config = dict(
    n_layer=14,
    d_model=224,
    n_head=7,
    n_kv_head=7,
    head_dim=32,
    d_mlp=896,
    vocab_size=8192,
    activation='gelu',
    norm='layernorm',
    norm_place='pre',
    norm_eps=1e-05,
    positions='rope',
    rope_base=10000.0,
    rope_fraction=0.25,
    qk_norm=True,
    attn_scale=0.177,
    bias='all',
    tie_embeddings=True,
    parallel_block=True,
    init='normal',
    init_std_qkv=0.0428,
    init_std_o=0.0428,
    init_std_up=0.0428,
    init_std_down=0.0,
    optimizer='muon_variant',
    lr=0.014,
    beta1=0.95,
    weight_decay=0.01,
    lr_head=0.00462,
    warmup_steps=0,
    schedule='wsd',
    decay_fraction=0.801,
    decay_shape='linear',
    final_lr_fraction=0.05,
    batch_tokens=[32768, 65536, 98304],
    seq_len=256,
    doc_mask=True,
    train_tokens=309600000,
    steps=5215,
    dataset='wikipedia_en',
)
MLP neurons of a small language model. Each row is named by its layer, matrix (up: input weights; down: output weights) and neuron, and shows model dimensions 80-175. Each number is 200 + 40 x the weight over its row's rms, rounded and kept within 0 to 999.
After each neuron's rows, "fires in" lists the words (lower case) most often at its 100 highest values on Wikipedia text that the model never trained on; "fires on" lists the tokens most often at its 100 highest values on Wikipedia text that the model never trained on.

L10.up656,236,175,274,140,174,204,255,241,130,113,143,176,209,239,250,157,219,191,277,220,193,236,243,175,214,231,214,187,190,222,242,146,163,196,245,196,202,253,133,225,172,129,175,170,189,158,277,264,236,146,120,176,155,223,273,223,241,234,205,155,202,224,187,185,233,209,210,265,215,212,157,190,207,242,270,190,210,245,215,259,143,180,255,267,244,244,222,212,155,233,189,178,207,163,241,176
L10.down656,143,136,167,160,162,132,229,223,142,234,185,227,241,190,229,271,238,235,180,194,250,251,209,203,205,209,192,217,196,165,222,222,209,239,149,188,184,259,251,289,182,219,237,203,169,169,173,210,236,188,149,175,158,191,207,195,267,143,134,166,274,118,280,167,130,203,172,191,151,176,197,246,177,219,213,204,133,208,210,223,186,235,100,174,161,150,165,90,249,208,202,228,234,145,291,240
fires in: "to", "would", "must", "will", "not"
fires on: " to", " would", " must", " will", " not"

L6.up760,259,200,205,137,234,141,195,126,254,182,195,161,221,223,248,186,187,196,182,230,197,217,231,134,179,188,197,119,186,182,219,142,152,182,205,126,232,159,195,185,164,250,170,173,223,159,234,137,148,220,219,209,133,189,198,241,216,220,230,202,255,201,244,234,183,201,162,214,143,232,139,245,282,247,106,246,244,233,182,148,211,265,158,167,233,144,224,247,163,188,186,246,198,262,296,210
L6.down760,196,225,201,124,169,201,152,151,211,193,187,261,255,171,257,147,240,159,242,233,140,191,196,222,122,184,138,269,218,217,286,125,208,273,237,178,183,172,196,139,256,233,239,194,206,208,222,266,167,229,190,211,204,140,186,193,235,184,149,242,233,212,257,191,176,204,154,235,179,166,250,168,311,236,199,232,238,263,189,231,208,174,204,165,123,198,210,190,270,197,214,160,215,207,168,179
fires in: "to", "of", "not"
fires on: " to", " of", " not", "to", "lo"

L2.up190,214,186,155,186,150,192,181,208,168,127,190,195,181,244,124,150,179,253,176,261,189,171,143,193,216,175,222,277,237,189,155,197,200,222,206,157,211,174,189,124,167,212,138,192,166,141,216,222,184,236,166,179,171,256,141,86,215,209,131,147,193,206,239,170,224,154,194,221,192,205,173,199,179,240,162,242,180,201,247,222,211,157,217,145,145,213,270,158,273,194,164,237,183,191,185,144
L2.down190,179,171,264,150,182,199,158,201,222,106,152,190,150,221,201,174,251,177,208,218,161,178,242,151,181,179,224,254,200,119,185,177,269,260,251,208,214,173,186,117,293,232,192,240,181,155,295,161,241,224,177,241,182,181,210,187,215,198,145,144,231,128,230,184,231,196,185,156,174,168,215,241,193,299,191,246,233,236,231,212,280,167,142,187,209,212,179,262,261,247,195,202,183,185,206,258
fires in: "to", "ghica", "and", "with"
fires on: " to", "h", " and", " with"

L4.up366,230,223,130,203,262,198,187,239,215,241,228,259,243,170,201,180,228,232,144,186,232,237,104,173,193,210,277,229,151,153,241,205,177,156,222,208,252,221,216,217,239,237,158,129,191,268,168,203,215,231,237,271,130,151,219,209,254,194,221,144,211,212,180,232,189,230,140,153,56,190,197,246,200,243,184,220,198,249,236,135,231,211,221,183,219,204,204,208,194,212,207,217,146,223,283,248
L4.down366,203,204,209,173,145,257,167,213,155,193,147,194,198,210,213,184,181,207,163,197,190,206,179,176,171,173,165,134,175,168,282,206,269,235,133,173,223,189,134,219,214,107,147,214,99,170,245,240,178,214,150,179,230,217,132,198,237,181,206,192,173,224,205,228,164,170,158,201,228,252,177,222,211,152,274,190,197,151,175,202,221,205,125,81,220,216,197,182,172,202,227,188,215,252,210,254
fires in: "first", "also", "to", "only", "last", "with"
fires on: " first", " also", " to", " last", " only"

L3.up443,228,150,157,275,200,161,239,179,208,215,117,143,206,237,211,164,263,247,231,240,186,188,160,137,215,148,219,308,188,144,199,186,193,189,238,110,178,212,244,260,198,108,222,251,207,221,209,216,142,230,288,207,171,213,273,115,258,239,236,155,202,160,209,241,176,184,224,239,191,159,264,288,173,105,168,207,121,223,215,257,224,231,188,146,140,164,178,194,265,189,197,212,182,216,197,222
L3.down443,233,163,209,170,257,263,225,177,216,265,211,169,230,239,208,182,160,247,132,164,209,192,169,183,188,153,211,218,217,191,190,158,185,166,222,228,252,221,225,121,167,181,155,248,215,197,210,220,232,199,195,185,166,229,102,204,190,162,139,97,174,262,225,224,149,220,191,203,203,116,213,287,216,175,245,139,192,155,191,278,240,227,221,170,197,230,217,297,215,255,228,216,242,225,162,167
fires in: "with"
fires on: " with", "pa", "ol"

L3.up299,175,172,253,105,213,263,161,206,196,212,238,333,216,223,299,185,202,152,174,142,228,214,176,185,177,173,232,222,180,195,218,130,174,205,170,155,181,263,173,189,227,141,198,241,165,224,283,181,206,205,241,211,189,182,223,228,122,147,241,190,249,220,214,215,152,209,170,240,197,234,200,183,301,191,278,232,206,232,205,169,226,157,194,222,224,184,167,229,169,255,173,182,173,182,260,201
L3.down299,243,159,234,208,204,214,183,191,184,181,171,237,215,122,229,152,243,161,163,177,168,226,142,236,199,281,205,167,256,255,207,121,223,202,206,230,245,236,197,201,182,214,154,217,118,228,234,188,240,215,319,213,203,227,155,178,168,164,251,204,232,180,258,172,175,212,203,259,197,124,164,233,263,156,173,212,192,121,260,150,214,159,194,196,157,178,198,160,143,178,271,196,282,222,179,117
fires in: "to", "not", "originally"
fires on: " to", " not", "ly", " originally"

L7.up332,170,94,233,185,182,196,227,207,163,162,213,162,87,262,189,227,253,213,175,159,180,148,181,197,231,167,182,273,213,218,200,139,254,201,226,134,242,183,184,150,170,217,128,123,173,285,225,186,208,153,168,228,205,242,210,261,212,216,318,165,249,219,228,236,200,255,187,173,168,248,175,182,222,173,196,216,177,217,119,165,201,212,164,161,179,228,157,162,231,138,233,199,219,223,153,211
L7.down332,175,186,265,216,226,204,125,211,180,182,217,147,171,183,216,217,236,226,235,226,240,197,228,239,203,146,196,197,155,171,192,230,194,160,224,181,187,180,192,188,246,207,204,200,188,54,240,217,267,182,221,244,234,193,162,123,137,143,186,189,254,212,302,212,119,247,153,237,235,186,166,194,220,288,165,155,203,190,273,186,178,171,201,188,283,169,166,154,222,295,230,255,98,219,245,191
fires in: "an", "first", "a", "originally", "second"
fires on: " an", " first", " a", "ly", " second"

L6.up733,201,225,269,176,209,246,175,165,135,256,164,201,223,152,225,232,193,191,146,211,262,229,121,193,204,138,196,184,124,247,245,175,206,140,224,133,151,214,172,139,104,232,206,227,169,179,260,168,248,262,189,144,178,192,206,200,177,186,170,249,149,143,213,176,157,223,209,201,215,220,151,216,246,253,196,227,176,178,305,163,159,237,189,207,192,227,299,182,203,237,223,228,269,255,183,131
L6.down733,235,243,254,194,149,178,233,128,266,207,199,220,205,138,141,158,226,188,265,234,196,142,214,273,163,175,203,182,149,242,192,189,211,216,154,209,174,153,257,213,187,163,250,188,155,212,228,188,166,183,156,153,130,127,230,147,191,155,233,153,160,190,239,216,156,206,231,226,179,184,173,203,201,188,221,204,253,196,210,159,142,197,146,318,201,193,194,148,222,242,245,119,247,247,201,147
fires in: "of", "and", "to", "for", "in", "on"
fires on: " of", " and", " to", " for", "s", " in"

L10.up887,148,216,143,146,202,194,177,248,201,198,154,272,184,139,197,202,210,248,157,168,228,150,146,184,149,239,200,242,130,159,135,215,168,253,92,200,225,271,192,216,165,167,183,314,177,151,204,183,151,180,248,271,180,248,240,214,197,180,235,158,275,260,245,275,166,164,242,281,210,158,187,134,190,219,204,108,167,205,233,238,215,264,283,233,160,219,139,253,186,215,153,171,236,167,220,162
L10.down887,180,192,131,186,286,279,159,154,228,195,241,253,217,206,116,129,172,176,180,239,243,165,159,209,221,261,161,196,196,233,124,259,125,190,159,201,209,232,247,113,160,126,142,220,210,172,188,223,128,238,274,223,158,256,164,216,123,191,204,134,234,234,228,222,179,198,217,255,132,161,207,255,202,212,165,182,203,244,177,233,188,210,241,163,247,211,165,189,204,199,241,149,284,159,195,198
fires in: "had", "of", "about", "has"
fires on: " had", " of", " about", " has", " have", " number"

L2.up586,264,178,278,185,211,225,182,247,242,241,150,200,235,233,188,206,230,198,146,167,202,180,187,229,214,162,192,223,173,187,180,110,247,190,191,177,254,276,177,208,214,155,229,220,112,159,183,173,312,115,180,187,233,136,229,274,233,193,138,169,266,218,220,167,151,230,159,184,159,171,250,189,179,247,240,223,211,177,168,253,212,221,224,193,247,294,163,218,196,242,217,219,189,222,180,159
L2.down586,217,202,238,269,224,207,135,161,137,128,223,235,171,157,174,273,219,253,213,190,205,177,191,173,221,215,241,205,206,214,249,209,158,151,202,141,221,207,165,248,193,238,176,145,134,244,167,180,177,147,151,208,208,194,246,179,181,196,249,202,189,161,219,178,117,207,174,210,145,179,210,199,194,231,206,201,224,225,203,236,254,233,210,182,217,164,175,181,206,294,140,206,206,205,211,171
fires in: "which", "with", "where", "to", "whose"
fires on: " which", " where", " with", " to", "whose"

L3.up724,210,238,273,144,205,221,171,264,171,242,173,236,244,218,245,169,208,140,214,221,123,172,199,128,134,178,253,240,176,142,152,201,182,254,169,181,156,238,203,242,208,221,168,186,176,259,206,233,151,159,240,173,130,92,166,175,187,227,183,172,147,233,146,216,176,194,180,177,185,216,252,230,139,222,257,170,204,158,173,195,159,262,196,221,130,266,237,225,234,167,272,240,143,213,204,168
L3.down724,221,186,211,233,243,244,206,239,190,205,263,229,156,231,117,204,140,198,227,239,217,197,187,210,120,179,144,151,250,221,198,200,144,177,285,241,179,216,221,206,197,237,195,267,175,88,141,193,165,251,217,201,190,140,185,243,206,195,187,182,187,229,153,221,201,149,179,233,159,177,246,142,130,186,180,177,261,243,250,244,260,161,178,201,245,194,207,211,236,148,216,220,194,241,233,203
fires in: "of", "there", "album", "m", "lymphoblastic"
fires on: " of", " there", " album", "M", "mp", " There"

L4.up728,285,195,212,129,143,196,183,206,200,171,174,240,207,209,296,216,207,168,178,208,200,112,204,119,206,227,268,185,173,190,216,225,240,181,237,173,154,165,247,208,158,238,234,234,219,241,253,198,215,176,198,216,175,203,178,222,187,139,269,209,230,238,210,142,208,198,117,140,211,211,246,169,182,184,273,233,186,154,197,229,283,192,232,187,207,196,202,136,211,204,202,170,154,154,220,169
L4.down728,155,174,231,224,189,312,193,168,201,230,229,220,107,204,223,237,112,180,205,120,213,201,163,181,203,163,229,177,251,129,173,237,187,272,204,197,241,243,216,180,155,241,147,204,243,191,240,207,230,265,133,200,239,190,210,208,257,158,172,180,220,178,176,161,213,145,217,130,185,164,205,197,219,154,174,198,228,184,149,201,208,176,135,167,211,143,235,200,201,205,204,226,210,191,230,172
fires in: "of", "in", "stand", "to", "once"
fires on: " of", "y", "and", " in", " to"

L2.up209,211,209,131,183,197,190,193,239,146,214,242,180,217,205,182,198,193,210,207,130,217,198,205,213,204,220,192,218,216,189,182,267,265,172,212,204,150,168,151,208,132,158,118,150,174,233,202,175,189,174,282,201,163,203,261,94,182,146,231,150,217,172,183,214,175,244,208,198,188,275,217,232,202,159,194,182,180,210,225,164,231,252,269,144,170,185,153,186,148,208,196,247,246,177,192,151
L2.down209,226,130,184,213,195,267,232,223,177,189,276,145,185,148,205,174,169,219,162,196,145,186,187,172,153,132,189,215,191,206,204,286,175,209,143,270,181,160,221,174,215,107,172,193,212,227,208,185,191,178,141,215,134,167,165,270,225,201,185,247,163,141,236,190,249,246,190,188,182,225,189,231,265,154,202,176,263,172,174,193,196,253,134,152,291,245,209,202,307,216,187,210,200,154,151,175
fires in: "of", "first", "only", "last"
fires on: " of", " first", " only", "fe", "est", " last"

L11.up188,185,199,134,248,192,230,265,124,238,213,235,226,108,224,167,220,241,241,160,151,214,190,199,197,226,172,245,204,152,211,157,208,198,173,239,140,245,90,176,145,205,140,244,94,205,248,225,220,196,275,165,193,182,167,223,176,185,192,184,260,183,247,195,180,305,212,189,175,166,247,209,274,195,152,259,216,207,280,161,141,162,258,228,115,211,166,189,187,265,217,153,235,167,202,207,228
L11.down188,178,228,179,149,268,177,219,159,211,158,196,195,181,203,220,161,293,181,184,245,167,218,214,240,117,171,231,214,265,235,208,197,272,185,173,163,126,206,180,137,219,248,170,195,211,202,231,166,239,220,161,145,168,207,198,227,160,187,180,176,227,184,182,160,148,185,224,200,177,209,230,235,189,264,199,197,140,244,184,248,175,240,269,233,181,225,205,238,231,115,183,208,212,214,156,251
fires in: "a"
fires on: " a", " A"

L10.up256,218,161,197,180,227,227,165,229,244,165,157,196,214,211,186,233,248,253,237,160,188,161,291,253,240,173,229,187,203,243,160,196,231,218,233,246,189,191,204,188,190,185,213,268,181,186,175,303,269,203,245,177,229,208,174,218,139,136,128,170,160,247,218,184,151,177,210,185,213,219,113,203,161,325,215,226,143,238,207,180,157,168,223,226,249,219,210,182,241,218,231,139,213,155,230,134
L10.down256,213,197,268,216,159,181,150,249,192,100,251,212,175,282,205,141,195,224,214,233,173,192,194,178,154,162,148,158,205,248,173,169,160,142,175,263,171,191,173,209,177,195,226,210,277,196,210,272,198,232,219,134,221,280,201,244,185,158,200,156,218,209,179,204,201,210,193,197,173,109,203,248,251,232,255,122,204,262,155,215,201,139,105,197,158,235,212,254,189,214,235,229,213,200,229,134
fires in: "an", "canal"
fires on: " an", " Can"

L3.up271,197,111,272,183,236,225,112,216,199,255,129,251,239,200,297,184,199,201,97,162,240,170,263,138,229,133,147,176,206,225,216,134,203,253,202,224,202,112,159,180,171,211,221,171,194,170,250,105,197,214,155,199,217,163,190,210,169,211,299,224,156,255,200,253,183,202,155,223,234,263,222,216,220,176,197,249,214,159,217,173,234,96,246,212,249,292,264,221,233,250,220,188,211,202,241,173
L3.down271,147,235,278,247,230,174,259,208,188,200,206,217,139,160,173,216,201,187,199,280,140,160,154,276,164,213,197,114,215,211,209,174,186,202,265,234,217,279,203,193,190,182,281,170,192,163,184,188,259,186,197,200,237,144,172,190,203,173,162,179,185,178,228,116,165,220,204,240,184,138,255,180,228,233,205,184,253,149,164,202,238,210,210,253,172,130,209,214,198,208,200,156,246,205,175,220
fires in: "both", "the", "of", "most", "a", "to"
fires on: " both", " the", " of", " most", " a", " to"

L2.up124,205,131,156,160,217,163,207,198,239,181,142,225,171,232,234,246,233,176,170,181,196,206,224,161,203,241,183,164,178,135,175,184,240,219,161,168,115,265,203,199,181,227,223,248,218,243,157,203,229,198,249,206,216,233,203,219,178,227,133,259,234,203,160,217,171,251,182,201,259,196,229,204,336,202,292,224,238,216,139,230,131,223,238,258,206,233,203,214,156,191,209,204,145,207,219,255
L2.down124,277,182,167,242,289,257,247,191,183,190,293,146,187,150,166,260,160,232,217,156,222,172,186,162,253,152,206,175,169,156,218,190,174,186,219,165,186,221,133,214,147,183,160,210,248,162,222,192,243,205,239,177,229,216,228,190,242,244,161,293,145,157,231,139,213,226,181,236,195,66,279,221,165,58,211,174,140,234,234,156,240,213,184,199,146,179,222,204,197,194,186,282,295,211,157,123
fires in: "of", "among"
fires on: " of", " among"

L11.up761,190,222,191,134,185,188,202,295,184,251,280,144,195,199,236,138,225,200,297,237,201,242,206,151,199,189,229,129,155,156,251,191,215,266,190,252,200,186,203,263,154,158,154,232,201,174,213,241,231,208,179,151,264,194,173,120,151,209,217,178,189,213,179,210,197,236,269,309,190,159,233,200,120,193,258,205,181,270,217,189,163,178,163,187,196,226,188,181,245,231,171,241,210,254,272,188
L11.down761,186,160,154,150,276,238,252,119,223,208,240,269,167,140,217,194,230,226,238,224,194,148,274,203,256,252,267,185,262,202,129,220,205,180,217,160,192,224,257,262,171,138,173,196,210,238,176,175,149,209,106,257,215,148,220,209,163,203,221,204,153,151,211,128,241,289,208,198,244,164,202,133,166,199,169,192,232,143,140,233,135,210,202,295,182,157,169,202,251,181,243,185,199,207,232,133
fires in: "a"
fires on: " a", " A"

L11.up241,188,132,195,185,182,206,139,187,225,234,188,227,255,234,198,181,136,228,169,188,182,217,195,150,282,251,209,210,232,216,202,145,186,220,216,265,217,206,162,226,224,218,158,206,235,275,259,184,214,241,156,152,186,199,134,160,203,165,208,338,199,200,238,192,229,216,116,193,192,164,148,237,237,218,232,219,224,139,274,259,186,138,167,180,212,182,210,150,259,179,174,275,196,140,189,238
L11.down241,261,149,196,189,199,122,244,198,120,157,183,192,260,336,184,201,208,242,210,137,257,212,158,190,202,163,253,234,222,233,187,193,245,214,200,205,207,173,266,240,168,145,208,230,166,207,218,236,224,149,271,233,275,241,147,162,222,127,139,156,285,163,215,224,200,146,206,191,197,229,228,203,207,123,147,147,239,208,192,234,211,186,175,165,223,150,213,171,141,203,249,178,238,253,160,169
fires in: "an"
fires on: " an", " An", " Su", " Mi", "An"

L7.up187,219,249,216,207,238,236,102,181,189,187,244,212,219,270,185,192,175,215,205,221,185,129,262,237,221,100,198,253,249,235,165,156,143,203,226,186,188,191,196,227,177,234,268,185,249,191,281,276,242,228,166,200,259,197,169,158,231,265,156,261,212,206,218,191,160,179,170,144,205,181,170,181,188,209,185,213,189,142,173,224,144,174,170,229,179,216,172,216,167,232,250,142,190,163,185,161
L7.down187,222,247,238,286,190,228,215,202,174,178,269,201,201,334,141,207,145,239,194,181,191,140,156,163,194,183,166,198,269,257,147,155,171,206,243,185,189,175,167,264,182,234,183,169,229,114,233,164,182,209,253,167,200,141,216,223,247,213,173,228,186,212,227,164,241,142,191,160,144,228,220,200,161,169,117,174,176,188,187,192,246,119,141,232,217,253,186,245,176,183,226,211,275,206,151,175
fires in: "an", "avalanche"
fires on: " an", "an", " Lan"

L3.up341,155,183,222,176,221,182,164,180,232,236,166,229,228,132,200,182,199,256,227,125,138,161,113,154,240,221,221,212,224,188,181,256,217,182,138,155,152,217,184,180,195,120,186,255,162,168,234,193,201,188,175,204,172,233,237,172,291,163,126,212,145,253,200,192,187,259,235,247,167,186,248,128,192,242,125,217,228,197,172,214,237,226,175,180,208,217,178,147,225,233,233,245,218,220,161,232
L3.down341,190,237,170,196,166,213,214,229,216,168,203,204,134,174,237,172,226,152,149,194,156,165,169,178,186,194,193,247,216,135,208,166,221,275,151,242,181,182,243,221,167,254,199,238,248,224,154,204,214,241,183,188,189,130,223,161,225,229,234,189,193,167,211,273,255,231,175,208,215,179,253,202,195,234,284,263,255,166,195,245,234,224,177,221,154,194,210,195,233,233,149,114,164,167,186,253
fires in: "of", "some", "a", "they", "he", "there"
fires on: " of", " some", " a", "ol", " they", " he"

L2.up280,181,165,147,191,206,230,196,196,256,147,155,253,164,258,192,194,243,189,237,187,230,226,206,209,275,255,232,210,175,194,215,180,101,231,216,187,152,217,150,189,193,216,205,224,206,164,177,173,173,212,229,137,205,185,269,170,195,257,145,225,259,176,243,224,169,229,212,194,224,152,223,242,234,264,261,237,197,203,184,239,196,197,201,218,161,259,202,234,166,182,209,293,235,165,158,197
L2.down280,257,205,234,232,175,221,134,194,176,199,157,261,201,226,220,297,153,157,172,189,251,194,169,234,195,237,198,219,217,130,264,203,180,207,244,207,283,249,268,217,228,197,154,259,192,245,165,146,173,171,229,206,124,167,199,201,237,237,191,217,182,236,213,182,254,214,206,159,152,195,236,150,204,239,226,195,228,112,165,234,253,177,191,218,216,154,236,170,189,185,179,260,217,202,280,260
fires in: "of", "to", "keyboard", "outlet"
fires on: " of", " to", "s", "board", "let"

L6.up801,226,182,230,183,217,253,250,205,164,218,176,88,173,184,158,239,172,218,194,180,202,219,225,144,113,250,173,202,201,201,212,223,239,206,206,190,250,220,196,195,153,173,216,218,172,159,203,239,180,210,181,224,172,133,107,169,237,267,189,165,146,224,215,234,233,228,218,178,173,201,241,205,160,251,210,209,216,221,120,270,130,184,175,241,156,219,127,189,224,240,210,171,257,265,262,262
L6.down801,210,215,196,175,205,228,139,265,232,168,184,199,255,127,247,212,215,252,203,170,146,213,179,192,235,181,199,178,197,240,200,206,203,191,263,230,191,191,120,186,181,300,201,216,250,129,199,231,240,196,206,238,236,252,161,242,264,215,201,255,210,246,220,219,166,235,169,197,149,188,167,216,190,194,196,207,187,167,199,202,181,243,188,164,139,250,202,181,230,256,160,212,215,156,263,179
fires in: "a"
fires on: " a", "a", "oc", "ut", "ac", "ra"

L10.up749,239,241,243,185,218,228,111,167,181,287,239,206,206,192,213,195,259,275,296,192,211,223,165,213,201,187,130,151,205,199,204,172,248,196,199,179,110,213,180,216,201,191,222,201,256,200,267,232,240,286,184,225,239,230,223,191,197,129,168,228,157,279,170,161,263,292,208,167,213,193,176,214,208,178,153,176,231,144,169,174,140,159,173,198,199,258,240,250,264,183,180,211,204,162,291,241
L10.down749,206,206,126,167,230,158,217,200,213,165,358,245,138,173,232,245,214,230,127,274,165,212,155,222,183,221,195,218,137,173,173,154,227,156,178,142,243,136,235,201,221,216,211,202,185,265,167,202,151,204,176,257,184,260,214,183,238,177,188,265,169,134,221,202,143,296,210,194,232,184,161,133,160,263,221,170,216,163,177,271,181,191,229,188,183,215,186,118,173,253,227,177,216,226,214,154
fires in: "a"
fires on: " a", " A"

L11.up859,223,128,199,227,224,237,144,212,195,191,284,228,256,204,142,241,215,174,146,187,188,159,187,251,206,223,239,198,162,165,164,166,240,193,163,289,303,185,148,213,185,173,201,221,219,203,267,229,103,238,172,120,190,247,165,204,241,201,246,190,223,198,206,224,257,175,224,250,112,224,208,195,129,277,203,183,240,211,249,234,170,180,210,144,212,207,214,239,191,151,228,123,219,182,190,143
L11.down859,158,158,210,147,198,157,121,184,245,243,212,220,190,168,193,180,159,172,114,162,256,194,245,220,197,240,203,204,160,287,173,278,135,156,223,243,174,224,232,145,209,203,244,144,265,229,192,246,220,115,155,245,233,301,221,193,146,151,191,151,179,149,253,263,155,246,219,182,139,222,251,233,212,279,128,205,168,162,136,209,234,177,269,204,207,173,123,194,136,193,243,283,224,248,174,224
fires in: "has", "had", "have"
fires on: " has", " had", " have"

L11.up680,140,155,228,186,174,227,174,268,258,140,229,150,171,217,247,263,193,229,223,196,268,156,219,171,228,150,177,172,187,240,176,194,168,248,195,237,266,225,224,219,78,188,205,221,190,167,250,223,242,183,229,198,209,128,214,243,267,192,200,215,198,200,224,178,196,210,190,173,146,272,211,205,167,249,143,175,105,322,153,204,114,175,166,180,221,227,252,250,155,224,243,237,194,209,172,179
L11.down680,233,220,195,262,170,208,213,179,174,178,174,179,207,257,198,188,232,180,241,137,200,158,213,282,182,212,179,185,203,260,154,193,208,174,127,260,275,197,223,245,230,242,176,211,184,207,182,179,229,202,264,209,189,204,186,164,200,131,191,141,259,175,202,240,190,93,159,126,194,192,204,255,239,204,153,234,196,157,219,147,270,239,197,232,189,153,202,224,105,242,289,170,222,229,162,134
fires in: "an"
fires on: " an", " An"

L4.up859,231,231,249,150,204,219,198,184,279,205,161,234,230,191,191,205,210,196,165,180,150,233,140,152,231,196,186,200,246,185,186,170,215,133,183,180,247,175,239,142,235,213,162,207,175,222,215,173,205,117,221,214,220,175,102,194,185,253,134,170,144,267,152,202,186,278,247,273,196,199,206,201,165,279,162,187,232,194,162,264,221,201,196,165,218,191,192,198,161,244,228,214,107,222,296,223
L4.down859,212,166,204,244,225,242,262,184,268,267,236,171,149,156,244,245,196,228,208,192,268,261,190,203,170,234,180,178,257,221,165,277,178,168,150,265,166,202,143,110,179,186,197,229,239,190,183,164,178,263,172,171,269,196,200,249,187,266,179,166,213,202,208,197,247,205,183,217,138,198,212,199,166,228,191,180,211,147,111,127,249,207,187,188,268,197,170,228,191,145,264,184,237,263,163,258
fires in: "where", "that", "which", "what", "how"
fires on: " where", " that", " which", " how", "c", " what"

L3.up753,155,128,238,181,221,240,169,259,260,261,177,194,189,191,270,157,162,232,248,220,234,197,224,197,223,229,256,206,225,209,244,202,160,226,239,135,240,247,200,189,248,206,212,162,193,215,194,177,196,169,159,238,146,251,272,228,212,121,178,221,215,195,167,197,156,219,171,223,203,253,160,236,192,265,220,217,177,221,195,179,268,236,271,186,233,210,267,206,144,174,300,137,215,135,184,226
L3.down753,157,147,247,221,185,146,230,176,162,246,202,210,194,165,254,196,214,127,206,183,194,198,237,241,158,245,240,167,228,249,207,153,254,221,268,157,245,215,204,177,153,190,211,201,139,210,266,193,188,189,242,277,140,194,223,172,218,221,154,221,191,197,239,158,198,200,239,191,236,94,191,199,227,218,259,175,230,196,193,198,248,214,211,287,195,248,211,188,171,166,244,213,266,85,204,207
fires in: "to", "would"
fires on: " to", " would"

L11.up805,196,165,216,197,202,162,149,126,189,181,269,174,207,234,202,188,206,166,149,146,215,145,221,210,325,174,209,222,187,222,180,106,171,213,215,210,149,211,180,229,139,159,203,250,191,162,207,243,236,212,229,174,191,222,221,200,195,161,194,230,207,96,190,156,206,267,179,214,153,175,201,194,212,259,161,204,223,186,197,154,143,155,192,186,260,205,189,190,235,170,193,188,290,152,131,235
L11.down805,120,146,192,219,165,228,195,156,142,225,203,213,225,155,191,246,194,195,221,166,187,125,113,194,205,167,183,252,195,348,198,192,206,186,259,185,249,233,238,225,158,246,175,220,190,146,230,224,291,199,142,241,228,203,180,185,220,189,245,184,272,329,162,209,192,165,217,229,178,160,148,235,183,151,182,218,184,252,202,186,157,170,146,243,253,214,164,197,217,195,217,221,293,202,162,159
fires in: "an"
fires on: " an"